From a checkpoint of a small transformer trained on Wikipedia.
Size: 9 layers, width 192, 3 heads of 64, MLP 768 GeGLU, vocabulary 1024, 5.51M parameters.
Architecture: LayerNorm before and after each block, rotary positions, no biases in attention or MLP, tied embeddings, capped logits.
MLP neurons of a small language model. Each row is named by its layer, matrix (gate and up: input weights) and neuron, and shows model dimensions 0-127. Each number is 500 + 50 x the weight over its row's rms, rounded and kept within 0 to 999. Numbers have three digits each. A neuron's up and down rows have the sign that makes its largest values positive.
A block is one neuron, or neurons of one layer that tend to fire together. After each block is what it responds to, as a language model described it from the Wikipedia text at the highest values.

L5.gate262:432468556521514505590575433498488597481519494483531448561539485485481400399466413497422532518582545465448506540533576369582449559523567529591483457496476508472513490535574503522607448507383426435482511509504563533516434484577534524498433440523525578504458482528557478476426551550464441386487462431503444520582490483526533444434468545510514531568477499474519534443451461434517566517427
L5.up262:408517508506506532509552627476530540578455559467587489420540443576547541556412494493539498599505497499588480394554553460487515550391421495549511535469489533518536471584431525466498516530569471502494471501356529489494464488588558665541495502461558473495535518494437501496411479566493446493510519552543509364571498478466485538413456454487394558483471513469495538471488599496508511558461
Description: Middle pieces of words split into odd fragments, mostly "ir" in f-ir-st, also f-in-al and s-ing-le; plus digits in table cells like 20-0-8.

L2.gate8:503553544509494521545453452479560449481450540417576489474418434553510552511533539509457488453466551509471529590508564426555521381500589498631591490576597480477525453399335483520483492580520502517544485494455510523396472454481504459473491547414487449524441489518525489420482475614474535489501519510481460494585516542497546553481415500497485521435452462554507436497501464557516452394512
L2.up8:492473586560505467496610465484559472491502407489522483471484517437385391493533531467525480514511545522483528497526564505512516545475448573532533500440426432558479590574487592524562526436519416486489474503544566386499620468520450540400433515510427466523405519434525495455572511449475497490453485539478556535545532494451591438412527473612456538551414493495459439496454527472495430524524
L2.gate220:420377530506498503525540579515501577453516591442565475448461506603471513472485526526424509512461526452540539592580486460438566471519518484616538474516471524509507511439471604449478432461505477492495460495567422466486515465494472491403374514520521499571490411556419554478518527516479425488534609681458486511495578433499545563519515427448413469515513503554507485522523493459450584552559
L2.up220:489545596619511458502582556506445556506550550591456517471492565573487469452417525469510567451420515482547556513485550385578592552489395547472531498506458429614475480523482437505550449438399523528440500501504531537558541467541430437555537375418506573467419523480458482496482542481440432451435529455525485521541532517464503517482497481460432554590416509527575476544384536495470435514424
L2.gate401:507464480444391523419467456554503420461557650446549490395541559515429621489512502483481448475445416483534477635510489519510531509408581530472496483433468443483520458484450524540429515567472509587505472523521408463514569454449501429568448580424526607616527500450509552457452470464508516553562457448552391552522499468493478460473453485487544498575473484459527493501500490396520472509483
L2.up401:449462532497544470435478519508379524532475505541508438497491428403448456487495378476450500448576578485473513497556455519519558542473401569507549524538574429594464395499505470486571443531506495441534528460464477449467615523427402520530566616499532521650527519504440521497449525515437466484562532459485532512541453597491492503457506541420470450480446482538455516572510550582576531462605
L2.gate483:470458496521436526507477578517459526449548485479531582430493515528571493477438474534523478423468451440527550446449426510459522561453523525512438460536465495521534538502496544522455497514524566531476477474552499521517607696524513512521476392492522405492561459554470513499469627460518557461603554546540499589511498438533448531443410468514553456535511454530541436472440555455556458476485
L2.up483:445541546517508455479513453482469467458553409503439519500458543480502499440486510526509472453435508468568539571465569454566503462577569498437517542484464443487537495458521601558500494532495512537468461509524431500510503432574494491464590491524415488472481393541506521513485469457401420624571576499656528564433473525498530561540422535493486573563561442575539446504486514501575495488396
L2.gate487:560566557505486572509474590591502424499593479432569488452495548475519444419394526518399504551559519541523558543489444530460483413501497556631475491542429451497503534496536525543469451475551470436540476502551547490467485557530565451464542408453496399530442433625563476458495421554520472405523486513478561458597473462454434517471526459456446526422476483546533445519476418484479519590460
L2.up487:479534460496470529495529678532496519500489511529528450542582501544507524508533596382449469514595439499484561505558503403513441506422495544492555456481465415537541564483545538515526523492422495406453503563512569367481453566508455509494507509470496555455491544412472481415556561541447590489495532558414431650512496510517508504449516492475525475507475423513535459506465535503545445582427
L2.gate488:546531474484527468567481538502463445502567527525549440508579505512540412526505446519493504433441440495439467571456598540547573491453555486578496508549490505525510531433553455537478485441536507480504494480535540418453506459499545516406508441533538540570606458514517403464443440485463531516544514403509514545582477547549548497490512471430503551467541567500518530519567443424535524475511
L2.up488:481457407502525427519545493474497481411558519432397548403462518500506520401521350577539510455406439572491385535505571432464568517526494404551406471483491492495555516438594591514514531475480604561559527497506512504452496549526504454476512463558597517528472507581548511459451487384522475547502469539501526520549450510491549510433499507569528562455480583495468525533471542440566513536472
L2.gate537:456443525558504509490376508444489414505472412444433490501556442494496472420589450428525553545475515436531537551509511489557562463505486520465521500580495481472586509484517450516525488455485454676448487412562596516460434549487539528448463536492532497470503498633472473576496480546471497522435571503475573548564504386424433529483566500526492449518573467477545434548440485460454578512527
L2.up537:416478520441480496539449565636485486539501411540522526479424458470484458584558511477573499575490576536579535553454479540541530357411411475572500515548489479428471533427449419524470421430523385538506433479570467589500528493534528522506441449401465568461513494599452528534436512570434513490505483508490499564500563481408511434513547549510539493495555570447509463499445561504528464446502
L2.gate634:534540474492515548540438460444475506544529532463524497480497453448519358444538507421525408524690596491492439499535487532475462492535502572520596491447557526459553497503396515554511503618476524448488527441490521554428471489553548575404420450552490427467504478476420551439457535510512406522509532540431490508564507495477488543459478556485509521489512401449494525432452448567567549470552
L2.up634:482484512591586472555469553453506470550467412565487510502533437530430508452529543532451469495557501509579516491542528596495525574499465546469450486494530475371482489401516455563468516508447531490505505540513514414518473522435580559460498442424514557520470463451557391541435569525415436428458550501455559547524486481398542506520382457437468525603503435524506414506548399538419544413507
Description: Inner word-piece after a one- or two-letter start of a common word split oddly, mostly f-ir-st, also b-ut, p-ol-itical, s-y-stem.

L2.gate42:504452490492510479585540487614553446391561438562537517506571510502429511559539482631537469459535462480448474496558527456540472580501441618518442501502556516564585546473498571511420457486469561489500487485455522465507516474497546596491558481518525437461528507444516524472540514468481431478527447465517436420520561525523542541469480553423473461448482420539542428502442543578446437515461
L2.up42:516531538459412444601526537536419492503470492547417486420524506518553516489553557601498508534530514466447545528593568464456539489492588506526507547442482626561480518487427496493525466476594458516422506510459530463454480482562477578472573531624483541428484508499499544421438469501437511462463492485476509479489537484504467643446525461605473517480451427527496479483581511454450428467458
L2.gate65:485494543528531446494460469504456469426516556508544394528444482481486488549510540502574603560563478438599473504446446499519495474400557557472432461574472539489473451496474558528448455543614563451461468670491425460472483466484552495531572407478475561514464494534502463419505434580594562536552458459556586551437471497417488558471562489490483543454532465510577534495514489602507436525482
L2.up65:519538476451445494443540441570581495524523533497522515504491437553507539575402439531473535361566544411548505532523432430563519498431440444497495493592468423509482619558523550522580440476396548500489488439474437486512570507472537454495457515485521483549500548521400574527403563482470573508440465526441480444495362464561527494562513438481493505517501556493556561397506510548562573537454
L2.gate138:455523483527536462473519539505522454477517592568533515543452564601450460488445513531557548544392519593487540494408469535525499527488497420505504548516440546478527530443573528515534558399511429502498448565405462522463546489528489531464490524453492456485573474576553363487550394473421554459496390464448520413581433390492522491431518500554554483557459455515563505565465477526485569566540
L2.up138:441531543531505383483517448498492520466499517536459594533410504494525560565549460571493478512593457521632602529548429490494495538434491493552457396481527510537523575553535531540506562482536370541564452464497407442482467436583555571475478502509483489523521508483483511482485471485562459499535486473481586453529527520448544547518551473529496448484420476549456451444485564549564434527495
L2.gate225:520512533526500530593471397531602586498532490498435471460496509532583466525519590568501442500487518534494529506474458600561522538488534465431467529526482548565406563551496417455457548438546485459548493444552428581531542454498604443536582422478482391532547534506474468526537469460517440410481468467445552440453492492551477491438512357610472532546468519557545560448558467495500526555480
L2.up225:548536478585469587497408537420458562471533549442434464455545459487514523509549499472485449447474497512560600431446519406496505575468448515522532512476544426497469462525474500530442608465564499412523451426398561560486502446488557516507529578503536503499498491492594441592412411522564587420554480453525427478444501449643582445531510502387452562577509496415532592470486577479530449519562
L2.gate293:459517549536506463562491485554451454400511469402470517528429563483467453600559542489416480505482529558532533502464506395572554551460532532621468509456495517478455506357487492527487564437479551465540523476494491530528494477570461538449431560507463567520458455556497598544645579449337471442471448505417556412471504574477486503498537521521456458545433552502518549448491408528607512410501
L2.up293:427519503501579536476487437529587538525509421558514532489511543461387499545494466504497494425586546504512503477470466480500501488505545451468441506480496479581456456552587539463513570521499543456456497520371528501510451516497508438478620503516504489562552530519486458521519535506481475483509466579564406387451579465518534533460570579505499535413539484468553643479578559515563464509437
L2.gate407:438529503519432556462572516528379503540471478532550551591546501409388577516521439521587569486515465541433584546388382564567413511538505495534545494428495498519525509474526521527452463494506537598504524445499497406393531476487515568457545504455439509508525436455556557453519496544470551510476475432473542515459557565566499548497515407528443476458563474542510544482481447507422490574524
L2.up407:502547447476480506546498533534486515544490470484514491567505509408452587551501481450425480504443456485514468581540511452528508467499440544537504487384587471415486562445456461607377392491486437492477555519560472439574519436522518480521493476586502576558631536563466462436542505555605548487532391539481487459538547547444563451449498563565491465476493474441615493500513544526440479463375
L2.gate685:503467570513529545503550522501447509490469456460570457560580474445467449497557497524467483593627537542469432467559542442452448630546498470467613467513554481596504559393545430518491484495501561440474486443414493550593557460476447507570548495572492539524548482424529466436610497471524478359447490489485433492476404556599535484461462474438491483550520477409565505509494493464518506467513
L2.up685:469480561540517460503536473503479486475405459473556479536519462467486481530522427504471481551496551500464427501534574530446519577482443420548593546425611553538555554444590431608502451526520525462490481417417524599497522459485576480534451423555519594540564471485463478515553487432460516430408487517498424462417424420558505441470503436472463512428466500416529485476514459531568480507542
L2.gate742:459472555489515556481598433606470595492454489473484512522576550551442430479578537474425446477487583403560578505457478430563446466537499438470538534513541481573479473595495519446576481460479559475464425513457430527590534482462509501547568482492516488451490375520534561517553491479462546484498474478542565451536470423469480459445547445457480566502516458477468508542596449420516456556493
L2.up742:485505519545419409541574484357526494480546485476515475531591501517386468544505482525453486526521469482526490619423560513540482518508433528531542422481476476535568569469456527472518459510554536479576462433566420488509534446601580526500558527540551412474478546475502543458563470518538450349432404480480449558479548459480515483461444500493475520452566483496568548581533548514531495530490
Description: Fires on the second piece of a word split into fragments, most strongly "am" completing "Team" after "Te" in sports lists, also peop, sub, award.

L6.gate21:514528450501362477437495447513482507464410424532451508476475505587519476579503473529428507453378469484522563484443478482460540496444488504588515436443521492506554431525544390381473450591502506551501557482486525589491451564464425522606414421529439559531520530386538487549519507506479554549478572513449535531496579452562488528537540508566395506559541469449520458619553504452530550485448
L6.up21:558476422499382529391515449486440518534428475475460424528450516509539477530475470565426459469353488542502566446479478458531573562448440547549511462516543460491485441440531447399555481606503450540530521501479519581527468545470463520588455511512407603478542460407583516542513540497417515535503553497499478575444505482596431542557511509570440506571499529483462482617596536399546524440459
L6.gate228:524550537512454455509406447498492528577451573442445479515594555462513454489476490450490478572550444569411465466537514562500458433419651520563522443522506378443487557489489511412568505524494474577507424480525459494594475473564553496504407423482616517483480498413500436598491569545505453541454624521568507504458602425544507486489507517481432545445520503492554527541589477529529504532409
L6.up228:552579544546355492551448516458523540490445500533397399450600509499510534456490402472426474430565472543543463420556541409508450502459572546554527402516567457506473563509546493488546455554472457562483545512523524496555563543539427502454530460446558529516461537497540466500551547478509506511462502535515471404553556463492554474563476482530485542527487521499402568523538478497465516598500
L6.gate400:479428478450452520595484444524447512506437592465620437539449507491472508529594453517531460495535551528525503376542471442430521550487498479533457446664509548475446459536493533576471570561528471529457499490583430541458436490487467418526450504497442379432433552509511533532469545576499419514517522513527467515475500413443448519498470463534441380555572581509468492456520580478509441550503
L6.up400:412510523466486528597410452554498487486448567561513474488495530496536523465431467568490569509477495449556480509425486488474478495419516534506469367503539553534452559547437426440477565500352471533617430502454422524464481528507472493596418498439445440482517542472518462558467513628520405551567545509436557520521526526559524552584526458483515506443537449507522530502487492458520402519590
L6.gate434:452508499576416472507491468432410525441494439535481509495538550574527471480487569557464430431609460430558478522568509528581471520568507461404549532543540451512532501453510549423525500464516500532452498496573555425500460550573493458515512511437508556534546423426531400531540562466493496508492521467526469573622520414513485482466413572510539486466575424509549494482539590385554528539493
L6.up434:521486501532535476492465575454547531470439573532506601460463612483448531478524477464477500521524523519548513578422388500541464382506479505567500461497456365430570439513551474496429484533495490628512473543612509542487570488586411431548464505566480487403505547505483461472458593509507561488485528582504526490472512518517490476447523450436521481466553490474549485499527530512553431504435
L6.gate550:489383479549465560514494422469537541487394512494444519486503472353572506557502574457446516459540493555464525433423493470607561499529551453511512500483555575567559443453437450458550505434492535510532462454584507505521492555525448413446456423500560454483423447480592471509608439512363499468525561459510432416521544478470495621508474454566498520563568486473470560454463513528516537466491
L6.up550:480589460507473515411556467495473499486452500586407534497388553524535594554501445450383451495530464479520558452481531469547638551564562526476510503575514480583441464516513497394553515571501438488537480428565407506479491466537523416428553618491453555412553519479492521519557470467517505517468418505500496426582490466607514507481467384464508480436420582478461515534501536521581550560447
L6.gate657:452507392595463526407551521553437537449466489575528557563555533457533474570591474570496519499557375479448468576495420551537475438519480469459567441468561512377390542474576502527484529520491518429532561520511538489486444456529433553592437459510444469557561575513537487508522513558469373454484507443538542475551461474415552534519519502519437478460515500485576425546454507503577424457505
L6.up657:529457474507480481539558459606548590518525518557534449533486581577528506481520479490522477484455467500448502461510429473491537530540464445529404626501518593491564474505494510464467441511483480445423574554486400501604462484479521492487494512437511545516532513511555515575512526501483531530448528470487477575563489526619441436615570465536497564554545392477624488538556433571492468462458
L6.gate667:489446413478415523538512517607452584480445545457521522445493555465545507395491485521501483526581504500558517368575521470438512488477476525460454516478507450486552497421582513556429558615504420389535515520464451476424474501542516420500533486465513531585465559548521435494424489500465572481444485546483412478609525575568502429545518432526512534449503516433494556510500461517511474484545
L6.up667:481600463574486527420466570585442544476579424476467576518522506473479555520518438522483509486490480430482576479515552544428508383505506453493562442569502435490470547539561499456513490478439455401550440512446507489517548482493426493526540511503513490447562520548500517579552532499472542510441517527408513447497470406579530468489423404547490380571499445508560513618514562587464549449455
L6.gate747:468453452516391486509561438458518514557589540566481517476588456490452491509554439549411482520596489581534546492465387488439471460369476503485469490532542478493500673479510542526460473545474496501588410530506459493535461544444461423460488479418492544515512552429413476499515570466445544526457499500541516498556410431491503510595409454474448539577647453484563422500548518469546556508480
L6.up747:469436502564470445568516354468504580492593484428524538497493576546472511560564459610522493400550479444522497449420456474400463529474434499485472476554668509516519538569578487482553527502473524483606488534545437559555482570541410513472438479478419428479504463397530478583548643434406527495469551429450470451607480523561476491573467479509533559487554593512446375481570457464533502464455
Description: Last sub-word piece or digit that completes a split name, word or number, often right before a table bar or comma, e.g. Finl-and, 200-9, Ker-ry, CJK name characters.

L6.gate161:539503486557499458450406482565509535589507572416469495584484454530523562495505440549523512445515442535554543529476523526507448498525487502492481530520454437477493458463436485482460466578537518529525520533568471563601397429554512509455498456559496419496591474410499497493557449504591510363430491448344519495555517410562538569545457439510472525398537557380504536474569549428592543543451
L6.up161:541440563456451542523463495514409516425507598409497447535503589404502473512500506560588477479526472553389524569504463498447470528433487502490555560542530507496492457478516459542496493533443515478525557597491447497470472456398449418563543561547489486484654515491502523403385485468592524536536452493509500519388499491451471506477509447467513435483581442621473439438474562459615481444536
L6.gate284:505453504565506472478477412545438462454539429418552426520545525545502478486500474467429492452520491519456559473535458481467470531476527456494537644522374481435511525529522436593569478483519481483478413552590529623455455420493463477458494483573469461496547516541513515492471525599520527513561437526443542475529521488485554598495515459447505468491447499421445459489483485593518543526586
L6.up284:426474481465578468412454575468554544471500577467445521522520494549472443460485466465471456575442485474405539478585486335425481523565519410584560465466554506648524396479499498459482484499536599534512535545572492571551418558465542468474448453555452508426488553568440507536523524503418445379437458467529506576583557533548550419501477431562459510515534440469546525393401548471508546555495
L6.gate306:569422429585508622523543486490490487526589513628481424533523440439477602569526429481531461461466470480544515406401534541413485523452503557521521532502528479559522550411536489503490480472553544547455495507488486504493538461544412464489560470508524479568463457463505509576516526439548512483388449421449520469469429508527514540565509440506470398517520491573477561572416565456505626389506
L6.up306:445540537554559491436601595494492482495458560490519496453523439504529441522448481447537440497476541418471525545484510488539540559527536454429521499382445446459502457488535575514502636406478548505483538434458455536407548473444512563480469545504487533486495490522495466522531536460579456520495539452601546408434476513504460550536488443541568405581557458463444442457565505413509529437538
L6.gate372:473467575547542488578548567572497397567586585497522489548477494577539446428564487496470523489424444493475524559515529505508526334486524501534505503508502482491550516424428470509541484481458468560476468492575542589546484516535432532519482473549473495559500494437489515452479540472377500492454558445462475500396537500461433542545443415500488486486413491428582544462451456622496459581455
L6.up372:528427551554420431394474539528564491523521442382475482496566483502503561453410448557554521474496544468470514342535582489494499538435524508433487476577502425484560536461480490554502524438486516551441493538577494642444451473513498524472495558529478509486464428477518563480472541482604577440501485471517580503473540600495518483370425438540506518475572355545463518446506524544494542434475
L6.gate402:585496533555502512453443584453539546483491377530511437563349560441475527522477532565557567473433518587577483555474452502499510489456491525417448541474465545514554504591455481480448606493505566517590469492437516512534503412587439573501475575519484544520527452512400431459500490442589500510474404491493491458494438446605554517478447557564556448521467584455432492497477584549444544486446
L6.up402:431595503547505444466570457491545506446530489393455512469523473442440497503502533520580498520513477457442544510476478516530564546519463495624478468475496502535546458467528494489534540502455467531567509414511594413477443512546447507520451546529495615567414549426497551440606492602476553515509461569479413624511517539519485509456404418466469513495513471497474445477510473456462660431522
L6.gate540:536446436496563441433417498460534532491551554515509426510517471487487504505528498579522525527495390489548535496430662469427490542515580574511542557420513422420521419541481523503494492585562449508550485446433455459526497475472425521503495507500557516506484503430544465473463606535519641497450509468504549546506457469460463528481539545471489472370499489560543458507552473545502481542476
L6.up540:545523472528491544414399581567430437454568514463545457519574534504496425525511555591570505484553535526456496507429525475432481594502519510492508537490494501423525390493418517475501542548483469507601466460528458519587504459434548475428534530524565496453594402429472535547475488575448534465458475553519566525457512536507494464514465504616505493456597499468482470500542533416597539466547
L6.gate555:398427517425476453521558495445587478521501448425480427543464502513556506487459504481502488417416546502541547600546537478456526579468619512494541459551635491608501455448573474445521493437518458562473438532525602561581561519439509478539481511521432605501557442411500595517547478497506517453561490494494407538535431492450529539501442500468576422466473442584526548536610440473561549481477
L6.up555:509487400591513571482466554421511507442505552574504494469525578531478452406411467503501543548469462492473425485458498462521492550514498434447567505578467456555554456511593552401541488468431461500575524462556649524531481546505472485485447512552459454472543490443518509492502544582435513517484544509462553493526607487369438553419493558456548483488509614439532521531472477522491537478415
L6.gate674:495489527566534549479438468467589536568494436451630456538507471597432549505383440496497500495488532461479539599617581503553467569504545642608430468448463538565371501466479423518555494398516528450468446446423524484434500490482575496452546500504560463454493409544397503419514563481460513462565472534486506474499476441456493479564465531555505496496550509536437524520485410573528493558465
L6.up674:534426469520581529389475579522467411557506391534562570462510590434641469487518450497479519522561434513624544461439468585617508471446447495563410484488488443544532431400533494487479472466513551567477569524530537543517509477527510433450505485542465453510491481460554426484429456442494465410527452479426555565576483495475435535532458420501503506482505480544514473492621440553482522552437
Description: Word-piece fragments that begin or continue a split word: mainly a capital E at word start (English, Eight, Eredivisie), also the "ir" inside "first" and "ver" in "Government".

L5.gate242:475502554440501536507480498462548434552499485456486469445566485479431482540511419500612524530540465560483396503561535512471506445462523573522336455478557489427505555484418571498478479566499546482470528520482449577462571598511549465445463470525399512559526601389455563493478552479465556537480550473541532572439452472499528431472480508510544581496455530470527485455505479482628415476540
L5.up242:501479625442490549541523527438474448583509462525533442417493489382450520554511470510452489620475501427490496545520551487447470479565488490494394481513517459457514440464473536522493470511503535556478537531499518513471553512502569535509452417539436521439572582455448550534559521520410516519508523529459549519532425471531508498547459438517494535488424441426531477529588517438627559499425
Description: Pipe characters dividing cells in wiki tables, mostly right after numeric entries such as scores, percentages or times, e.g. .250 |, 57.10% |.

L2.gate32:465544523412554402543568529516524524541538474482513386406599502464482520546563536522598494532562558537492518480492552434467577469463499535469489610496523522484379548550505472463522478575559439484530473489504526566506445472516531523542521473483475452486534626534538543433572467470500565485581489416489459548477465474473584447367521484487518459455450453456477410466532413392527522431539
L2.up32:557555524469466501445545506526478523511531546533544429500455495399370530469496444498548531514517444480468576485403556494469537493416418472509530506552618462513474521626488447473547510510483623477482465493582440523518521510559518554514466531509417423467496628491412550513561462463552437503530533407547498508540550546473445570519641415562532486472464482502474480450485480537594512509543
L2.gate66:529605536432474529470421582507561511565460565559517577482572485514506527485617490454457480436520501545370518480619333531539588439549507504556517505551536509402428500463484523469474483465475517543577509423483527474486416466551510396516594459537454494518510594582478486486487500513512452419425425530495451475439484452515557454592417492464503576546475519445392499471568485485548486538500
L2.up66:543443494489484520559557512453579524492504555488503509461479407463551488492486498439482501485609533556433555547447438425569511579443576494504537405437534514384519432560554492578581440497518515549641482429469426526450560522575461488452519406484537468481464476445391474462597513542437524484519560493501440470597593530453540535482554496575487497460430530408491533491613554486452611522413
L2.gate110:412547484497409455499606517540554570488451554474480507542497634441516383549558378497558486514455467504484567433488498463469440514459551517467532508510515479516556533557488442529522508565505430511458541476585479453501483531567505423463455427472446445448491464491560505527538529428497487512524539468445574475557543494564576433476534528446441510465559524449482475507550555491461525465524
L2.up110:442521433500538478447412394471479478517547505514528434527509465415533519523534455523420507591459467440489574484512486447539490628447485516526486482519649445508478473486565536442490457454558418444532480480477561508547427528544572519448471427366510554616439583464578621508503565521434509493513549519509497448369527590580506421503451524431469547519479442534476522516449514501514498527473
L2.gate184:475576490486504469531634465420537570582492523493578418534429533511490556564511446560490463425456466522512488539548493539470574424502517475535420465518559468521560505528435519557456484468527532516563457482510482592582475554483512493405495592523568460478599454492474483410511476642526539566563437463384573500498474560486557550514524506519523448452504464448460458428614456455467547549543
L2.up184:488514508410513552409442420566453524513534483434489410538531586493494413406514438536507465462427596426501450556511522483523522454568561518493498507427579478468568489539489518515517500596521346514517550445522477526583513434524528489518528427514479423449534503517554503467472456599504413550477550536430461442542447537470532580519482446496604495409503437540507445514515525462456620457509
L2.gate291:488599573501499480519449508475542421480520574510456527525536585502532471489503523545441472546467470547511483570580550384600522449507467614538631493545488455459559513517557477468441499500527472564465482385491493512482479532527552546459446426498429518502538468495516566483506403441526529540451436595502466525396561571624523482559488473420516552520444443423533476457482476484499533525548
L2.up291:530495524474573451470521466498549365503473507409543506595466453413437557452492550538513529482531499494476432543449453507467500501481488510514535409544448602436539579408468545538431536626542475475466457483561482462551552563516478421511502476413458551426544484548498521487502438437509512572491599450559578509464589579554574480462482597465494483558453485553521419492463523509470541528585
L2.gate422:503555484489469435498509547530525455468451474481484487386500447501456568552473523558531536541483395500514468429533497515652487535538532464503496507432538467422543533576508509464479561614442413509467549508424507510550488563456447470442549418486469545436531558462451555537416475685479440533547483510503541476412511541468440556466512396527613455430463568507539523497478524453512499499419
L2.up422:495443451491478470462478553588468424546452536553448485443561457499453561601562511473493563587545456498483437436510473539560419477458554514538578486470541482494510503562494531465446553563575458578487582497482552527496402537492465531371517433437531534459499512412454551584428426578407526597520483554579551482511493445475484558484392472482547410381465495461518475477513515460505557507374
L2.gate526:445525520546541486474534532622422418479474514483549500416511491546547551468516532563438535458518428505561525475456412535543545563504452409468500425503552422462538536452534566492537474481529479523496568431520499540571519583504519527443475535516552491499553458413558572563568550461491458542360603450452554509536599553538436487419578468464424451545480562431542507577555578404490415483576
L2.up526:591468519492503489542497442392439533528465523542451516507560495516540484514476591441485480460567475555574560599501426576513518435451430443502522477473492448511515516508471494556673404486515502495579599394512508632548475539489468437546494521465525503439515499493462456467468573519421546417432499448447509479412539554412532515570516471514579535465525491525534514438505488506576532542551
L2.gate607:415439488516509554550476581467546498471524473547401507454482532572486508494472452441500581449507478513590409488473531558559559509435515442532528499529511494464507452487390521527567541419504433506592470454542515523621470491491458474522483419531576462522511472580480444552586567429494469486533566458594503512590459576525538609496502494490550441556520447585568430436513445418495495555446
L2.up607:406450459532505513528494612435521465489533508479426461486473525557490548454464433495498521482498516482591470522529432539506552498479533456512543495491480558524513406499453514560519519388594417479568438528523532553556459501549498453523501458516555467510533498505430468500508538461452420519525550449541445541589483542502610562520460481510552464612567510588494452519502449480538523540467
Description: Table-cell pipes right after a number such as vote counts, scores or years (4847 |, 1995 |), plus possessive his after verbs and dashes in year ranges.